Part of a small language model's weights.
Architecture: RMSNorm before each block, biases on query, key and value.
MLP neurons of a small language model. Each row is named by its layer, matrix (gate and up: input weights) and neuron, and shows model dimensions 0-159. Each number is 128 + 24 x the weight over its row's rms, rounded and kept within 0 to 255. Numbers have three digits each. A neuron's up and down rows have the sign that makes its largest values positive.
After each neuron's rows, "fires in" lists the words (lower case) most often at its 100 highest values on Wikipedia text that the model never trained on. A number after a token or word is its count.

L10.gate341:082118119141153144152138096171132122092126126111100146111115155113149109141152122171137116090118138162118110111131109126148129127113104165128094149145124153115134148128076143139106121096100159156083111127133170143173100148151152147134132122150138114160115162134118146144127139149119101156115112133157100185084145135135104138147146127160126097107129144132103141119074134077149108102049144127113191075137120133163110134101099117130128088085140115129143140102113128082152103108137115
L10.up341:138173101111140178122142138134143126200080117180121127121158124097146084106128111154110121097106122154154123118097155149151138106108115110137156129151147131177090164121143115122115148101144140114148129097122146173129128118102071109077113154116099146084097138147177106127131136096109143153121119134133131144144116102135121156141148145122124118091079119141125080133135128144137152158130115083148110099097107089126115108111076140085151104122165119107105115130170118141149140112099152
fires in: "5" 17, "0" 17, "6" 16, "4" 16, "1" 8, "2" 7

L3.gate201:176150143092123107105119073157166133145115114115112145133127109116123155106105167105153114131103161089105111115142114103154106137111144114181115145120167124123137104136142127100122178105147141114144117166154083150072158142112106113141141086137164127126147129110095118159123137138159130162145101160197164119134104112113141123102139099145182094172114153150134161127095106113127080115107135096152100154146141109093144110134143130079121111111114110120117164154140142089116121134143136
L3.up201:187127133115124127140086141161178108103159156112100154170096113147133152161124135105145113140092106108151089117125119141122138162088154118118182157105173115100174112112141079101175138108158131133155125137123151137108133100113122144130136126102151113154150141137167125175119138149111144141154146107174132105110154149138117152151116145139171103118114157106141155132126104112143113114104162108155117167120096132150130106128153097075067106109116088150103139162150114123124133115157146
fires in: "to" 47, "helped" 10, "helping" 6, "help" 6, "trying" 6, "seeking" 5

L4.gate304:129100168125169128132180124124100127169143133092158154164149122140149148111143191132121115115138117104113108140113111165158112144155134105132129172130082103129126141137112132158138092181086148092111127114097144109114101133163182143137115157174112148142109152131121104146119135123138106114116109139122100134075071148178148103143152101106151150108106137174141118119125167115145140127104149100129120134162091139103120129146132105120126148108138144144131176095068121084138133098134125
L4.up304:103151127133141128104124157141130105153158112144158158125101159121175140140101162141132119138187105132117140148147121142117142132162102148185125065165106151153087092103113143138184121151081141127112096155117154146119100101118121168117128168109107136094047143120144123133108130149146105154116153131133125083127126167130109134140097153057139135143140107148131128135146151135113162098126154108152130117121131140130109108152127116116146157121106089134155092137098123155172126137158148
fires in: "had" 29, "assists" 9, "has" 9, "with" 4

L3.gate292:125109179117164112099136116164141118148136134147143129150116141139146099117139137150188132146115125111121115111151150128110115177088074125094128158128117102129176125117116081106136146137109157081133127135108116113110175150146139123144094113121154132121112122146143148180112106139156153119124120164154130129169104138100079076120121134161165135129135130139156094129126130144097102099151136153168141165126142185156092089116134107139145132146144116079081116101154118139097119086174148
L3.up292:137125131088146150108120127142115126120165128141109108185118112169126160132091158109147115153127117125132130146127146141070146113121107120132155134087163163140129148117114153121131108106137091114136151124132099102110139125170088057103143168109132128148124132086122165179121135164149117187125092113135136116113123094165140088146126083162119168110140153119111093097130129096099109175142128109136117149098139137137145098123131113138128114106169123128071145117174123116105121073112158
fires in: "to" 91, "that" 5

L10.gate412:102139169082116087139162141179116116125201162149116128180162123167139123093142148108121143169163137136135144144144155121176127141151138127114086100111133129106135113116107131138153091127122139132143113146124141110119095121147091134067155139127146109127168115139143124161133093137142137131121127093116171100123129180158090120149149143126142098162121140101167145134150099113142147124110125108159138154150119132140168109116167097161088080099162146112128115163111132093153094122119137
L10.up412:120113076133110162112135115094160154120105127116125098169131143138100107111098111127157137108145112112113155161173115135137158125118137156150198118130128152131189127128136128131124167152199135106107147120141077127101110144121102105107120116148099073163123114134123136160115115158160131139140160132163123146129114115130127127118093119090127173115080118141085135105139148082143136175186150099137136109159134104096141154119133113146129117134123124111100140143141122099107146073090137
fires in: "will" 20, "would" 18, "can" 17, "not" 13, "may" 6, "could" 4

L9.gate73:098127132120113140121084073144127127135146139100115156124152123184124122119084153129121136087147106116117141077122102123120122126117103154128084141132107166102085132162092120109113089128115083143125075127155137137113186100092119137075127129121126140103113124058125081096131144115107165129151121148090117134090121126097129138098115164130112113134107099083151159129166102107113146113107120144153120146094115114142128156118099111150125121170133095120116113069126166137135107133111122
L9.up73:116131105137116134088109095151127125145138116143110125124127107130129128122138164149127129090142152129131130129150134112131136136172122133088127118106157164114129139118124107121101138103115135120160131160102142103097141067116115142158110110127095116175154121161120152090166099087161132116142151108166094065078114133094110163095119178119088098174129114162130093083130107132095090135134159127180143121111162118161139115077116137132162109082148133114127149110138135081132097167108125
fires in: "over" 11, "of" 10, "about" 10, "with" 9, "only" 7, "approximately" 5

L4.gate106:120165155121139107140165108128149114165129172131120134162096124128131124100079094123105140100120171118108202085109143063094103086139132135074120132119115174131137103156127103183142114143111083104133133158167176122132133097146103146110153095112114137156135143136100141139128136146110086134139132077128139145130106163124155113131114116110133105158112148121134127151111119140119087142121145171116140086089104151120143147139148141174086139151150098110132135101139107141112128132100129
L4.up106:129091124114160114120147145117138101150103107140124116120138180129125126119157061096119124115188110113108141118083132131106155138152161077148125136113114177118116099127114142107127186126123170100116146128088155135124128102126111111123135150136129155159162134123134100090152145116144104173125078158149143109146136143148123166123110139129089121093124117139107127117179116114123120106125144108131085087072144193117115131146106122109147114124095173106138093118095104173108137121141091
fires in: "has" 41, "have" 29, "had" 18, "early" 7

L8.gate138:114116144127096118136146131093160128118135083126112098137161174140152090121149143113116123148091114147104093138135118129165127139106122152127116131117114097105111134102123096117136107169141129093112125084066123122125129105155094134170140106133160139103156101125169129072076127076116116112150141132171113147121078155156172128131138111137125106161136111135147120143106142154111090131175070125115141111164158169130146139123148146123116102117140066153149166137166141121137164137159118
L8.up138:110169145150142140121129151100115097107166074167163129096125102119160129106120100131158107146150078132168134120120108132122082135135135187156109124141136119136104104084122162135138149126139119165139123140100157133154177097125075148104127105120120137146165141145087109106123138128112129097172165074104131146152102117125116109144126108119126093132147107107131133139166068163124135106158123140104172129091108125144133158131084159147076116138142114170112134128108118108120147159098115
fires in: "of" 46, "party" 16, "civil" 4, "title" 4

L4.gate181:119182141128154115123096117133163086137142134125122124125077129142127109119097171120127091110154147133103074124163120156181118116145133124134130111123153133135139123113153100128126142143126119154123120119138135158088060159139138104139137110148133130129166101137131154156150142096154107171137158118126134118110136155143161130155166168149159146172133107134145166090135126126130105136127198077169094184153170122114137109126127130066119147138097103092117135119142129136111087152150123
L4.up181:112113142127123127101110083135100150190145125139152136097124092105109135130114122090107161162140122092140113096127095106144147143143141061142132105151116115144159143129129156144109150103112123116169174158150105147136136109089079122116146080102133169112124129098097130138122111163108180143139130120154156148158131095134097141124143147134145126082114147114149139129104114093099156125087156140173162191072134149104132130087107152124158135120156115147109114165133142147116123102126138
fires in: "to" 92

L11.gate164:132118111137173137087106145158185146150137127114133111084091151152131172132146179131150141146139143078121120109126136119201155141143095151163127073112143144169150143088128072116134115160143117152116152149142155108129128103127140120130147111099099125132134123159117158080148112105155188122119146126132126145122135098073106139138135127137148116123111117080096156167125115120125126141164138101143111111122107143080115110129149109108113137106152101095133103141106122132105145134103186
L11.up164:128146123110090164130157159171134115092158114095172133116111153126151104141166085143104084115140126089123108067123117136143187151153114127115144076147111107171155114119115137089163091131144163135098105212147091102121123109125132116135133113160131120088151070138092144100145131137132153103119091129149118119111142167162128117149115150137122107137112103130117140128145113128150151141106150111130142131156101148125135145179144111134103135117147113113127141111079137114137143165157112
fires in: "would" 45, "will" 19, "could" 11, "may" 5

L6.gate113:108124106163118130099108111073113160120091190146158145143136138147169166128117117121142124142117099137122088107125105120145162118146095138159111120108122123150102123143129129135108153130152180103159108130159141131187115161148106099131149105142154122188124157114086096153099164148110120129092126109147160132123110147122129143079103178119108150114135157118132138099141137108149130143154156128173113114116113153146107107206155136146097164105096082114156129093136118130136127133148133
L6.up113:126167096123163168106156102129133160132111161106134166094119110116114154131082106138111110082147135143121129150134133118111076136175142129110139091119151112112126143106166120106138105106160164125137110114170140117130107176140150143173098111130143128127108127163113083151102131115177137121100112137110136145116063157118129125069128110112138106156114145109134132149104164093160135112142123141139129151107127098131131154117165116126134132114201117078108109102119129165158099093112168
fires in: "it" 58, "he" 17

L8.gate309:116131140124133111110127120103113115120157106095123144152195116131105107115108152126163129136095118123137133160092139139138120158145136147159105142132111132144172133134118117095091117150139151105081134146087148095112112119116082100092140126138144099090117164120103102089141140092161114160108125099124149073122119116124170192103150129114110119138126160075113094199159155084138140153121138167139146099158112164149140160135138122118098163090128146119169125121104158111113138118117133
L8.up309:150110116117121109088170166095112138143115173134084184092180112153138099178138139171123138128121105120145141116111103098089109125105183153080139091123153123122116122152120126125125129147077139115099159143087141080113135112137116143122086172132162149138148115160131126094121108100123141158110168114136105132124135128109134127157119125176136106153131148139122122148149139082147185138120132143113154112155113123145097133125121111151150119130084129166109086115114156100133128104095089
fires in: "of" 44, "appointed" 9, "served" 9, "year" 4

L10.gate42:097129118143116130103099131111111149117131118165158138096140124150189094122132092116150130114124161164098137118127088121096166145170182099108121138145136128118080108114178151102143122103141118114165091153096107168088114122150142146156114143109145136138131146099098101109107177129144088177155133131175168151134130108136139152118122110124150129134128144137106131112103123144137114113089115143116133148153114170100112098133148172133106108155161084123082128137076133151110123086101157
L10.up42:095140108135161121137145112104099104169105085123118154109132154122121123106125108113182122138147132110146143120115089112155115068112088116094091116089173120125143114132104102155176134140089146149152093099123141192082126146170150165095114102122096122110123131067105121129123148138127121127108132137091133116096126077107097104157118086153166122129100137131125144086121133112116127148088135091096137161124123136093116109151122097167081128149133124150139129128106132131108122136131169
fires in: "it" 23, "he" 19, "company" 6, "player" 6, "she" 5, "film" 4

L4.gate388:137120120134120121120148112118090128087134129128105149142109110150130138153135109151119056118140147101105177147119130161170128105133099156101111157124157173168143126126094112143123117153136162164136109080137129136137146104116110105161103146170194110143114113179075143117098148150130145148095127097157099127100093155097154092137123086134130121151069117125118118101077155134092122122103125105127104099115116114122119159112146166112114121136098162132106173132108124145148103142144147
L4.up388:081091052124098132130120137120152117123111129080080088129102102121100096107122121159114101129159139127150132153142116178105145082151150179103149142162181136136126165126139146151161102143140144140084104125115130117101121146109108090124129122158102104131094110132127142112110165126113139129111117081099100123119108146137122136110183086141137105130096126104114166137093104136102132121073102137113168129155145091114112103151164175150138105156148126140129129132126155132145137130153145
fires in: "took" 21, "played" 12, "website" 8, "van" 7, "such" 5

L6.gate24:153087156126106122193145093103118125137124119104152143125101063147146174152114102129108136066159153094106118126126126160120118124099156107116112149137108119106146103094145124118118144105142147149119162167133105138117090116131106133076141154129161119141111115159133170122134151137152171091106102125104120139131153104159148140076128137113121101132118149118146117100150112120117140170126143196096147148143127155088097112121069129142150126131127155124076129072139145142112126120154124
L6.up24:146117115094116135112104111108145138121148118100086136145130106107116180144146136122142146113165121154098096159125134098127134132157146154154121105124123136136088089096127146134138123120113163143125045123059138116095104100102116142106156168116146147157130066131116112093135125104121116095078146107116124128125136085130159086102132136157113132143144122120137120127181140126108125129117121159081113131152112179124071168119138075142116158130115118122121120091084117114123080123150128
fires in: "of" 45, "possible" 6

L10.gate65:144110138128092142146141119135136085137153133172167152144120111114133127120166134138153164137114167112108132152125116111122135165152159136109127084130087117112123127152080089076127114121127173090110118113162064087099127150107134131137159114119113130086142141110113105091101107091124151142186141144163147143154151106143109149142140134165093152150117100119113110122115105077122125147084117145127173094119140117131106133172090149130122103077127119141111109077132156134165122134141100
L10.up65:158183110074110129132122103147128109131126162141165149118156141184112126136080127138118108124136160119151161126072104122163115138136108176153120133128091137142174120129135128089156081147165160109117109097125128132131162121170131096136090132124109129085117120129173121138087148149163146129152118094134168164135108119122172185160130145173128146121132147124099124171104155141105108157140124135115172111130110155092138118144144123170139175120125107132111101123158144126126140156126147
fires in: "to" 29, "also" 8, "would" 8, "can" 7, "they" 7

L3.gate0:148153130118166114086114138134132157074117115148117131128134161130164109145155146140178146107153151108156119142132152112143129144165161146128134166105112120145127128135105125135153173176164147095085089123114112134152159104150104165140099112089137137148133108089129135180155157120106169134111086148119133169157152150088094134073153131127118093147104148121113158123143137125143124165159143139101114099119136121113122123144122146111111058127137121118156124132175134113134134080091085
L3.up0:160154139161127191130114195115130122072147133130136147101137108109161151154133146123126111101112146093136135165126138116140153132115100113107119109117051145135121109139125107179146114162095165143108134128133085169100112160071152131109109142140107107125118160116118153115117122114103176107138131142113168145152085150103113132123218100147123120144107148139067162133118118135134120160115116139125116103132133111134075133122121133152111136102141095143141111128121102108130106124116124
fires in: "following" 16, "total" 16, "include" 13, "included" 8, "followed" 7

L6.gate208:104135128075160120102095110152112112162143119145105143124089117109148106130126117160087067149149168136141135083121111119149128125134122114115133114148139108126161108129104115126147161170137121103121167145118172148113123128151166121147175128121142121149128176150162135151135164154179168160108102150180130149112129149111074149104143119136098114137156144138145115156105105132149110182080146135126124181131146133081179152140128126108142111176160131111143123121134102139091126158119126
L6.up208:151127111107178074113092152177139117099132130162119115139127127112138160125114193174139093100110085115088129126114110136161136188143117121116163093151104128127129082132107125108126103133124101140148117126122107143144108137084126119146129150113121122126118135147096154148118100095141127148156116124121099135120125147079161093169157110154111116137144152154151117142112097115100098149116145101185164128153185168137124097139118084118133146134132126181117148145125082103098132117156142
fires in: "to" 27, "beijing" 11, "help" 6, "helping" 5, "because" 4

L11.gate118:108109146164146145136134132124155121148169207142169084118137114124105094099188082115160140149131113145135110116107138124132087155124178101109137124130147137084097112181113153135101134100129097151115139150169090105111104152113081133124157134140112110128156163146127172108135108147103145128172081081121109154120142171093123138144146117143125124137129141123091157116133114133104113153119161095152112164121141135156138108109126126129109129134141145104096116098133114139079172135151115
L11.up118:109122109144088112141141144110090142171140127123123141123140121139121080116201114097129151115123113093096141131146119148160116149134142171171122120104114147170130154136104132129071117132148129123104093096150106169080142131139112093155159116142086138106102122124123128138143124158146142121167143123126107139138099066120096146125133093114133115139138087162150135122061156149124166146176142139072126145124157164144127147083125150117152104142117105137135131135152112141115162100181121
fires in: "film" 16, "company" 13, "station" 7, "book" 6, "album" 6, "song" 6

L3.gate258:133142154120127072093132126156117172070119099128115109190087133137118149108078120131103139090122124100129098121122105081144179086148102127176105105106149148167109120130112128106156081176116142107117148113089161134176178115086131152097129137112123116127125073124113170131108110112125099094117115113141145154136160152143140107127142136116112169114149143158137107120104108126144107130136121127142137146106143127119095164108096107127120147116142179144127125131142090134113090109120154
L3.up258:165117117099130140188145104125150152100113139154115135110066163117125113120139165108171149153139120127169089170129150168139109126131165132128082096172097142105153117174121120118111145122113113140114169098098110130138141123154097139106103160113119101109160106145120126095113141124093140118132157132110123112143132087149170137164107080114108134173143132180128116128124098091082151145145133143164089104132094154134119143112096099096132120103132098127124155121098114142088112141167124
fires in: "time" 32, "addition" 9, "attempts" 8, "attempt" 6, "of" 6

L6.gate22:083094127131173122153113164147087131116162093168122145132088120150124155144119182166145133120130124111114156124154140164121108122137122166146115128124138153168127118135131110118119171130095110156160111150133110084156144178153136118151096113114092137163141156147171154143168133130119153120155142158128099149094090162165155084099130192110130120165137134141145082124135125120122125104158086170155136123130114114135116164128143121172091125138098127092118129160136148108111100139121110
L6.up22:136159130108162080122132136134154090153144114115151114117140130149154142102141164130125147116157152158132129121117094180141152124148113143137111106156122162156131095130153087095116157140126132134124151137138101118155134175085134131116162125180135078120165153099111105137125156150139078113140120132128106113158108136109135123125126159167133138164188107142185112159152100111125093103107121163142181129121176130154119148148109141158119076130114160094144121097152099120143143083092136
fires in: "with" 76, "all" 10, "because" 4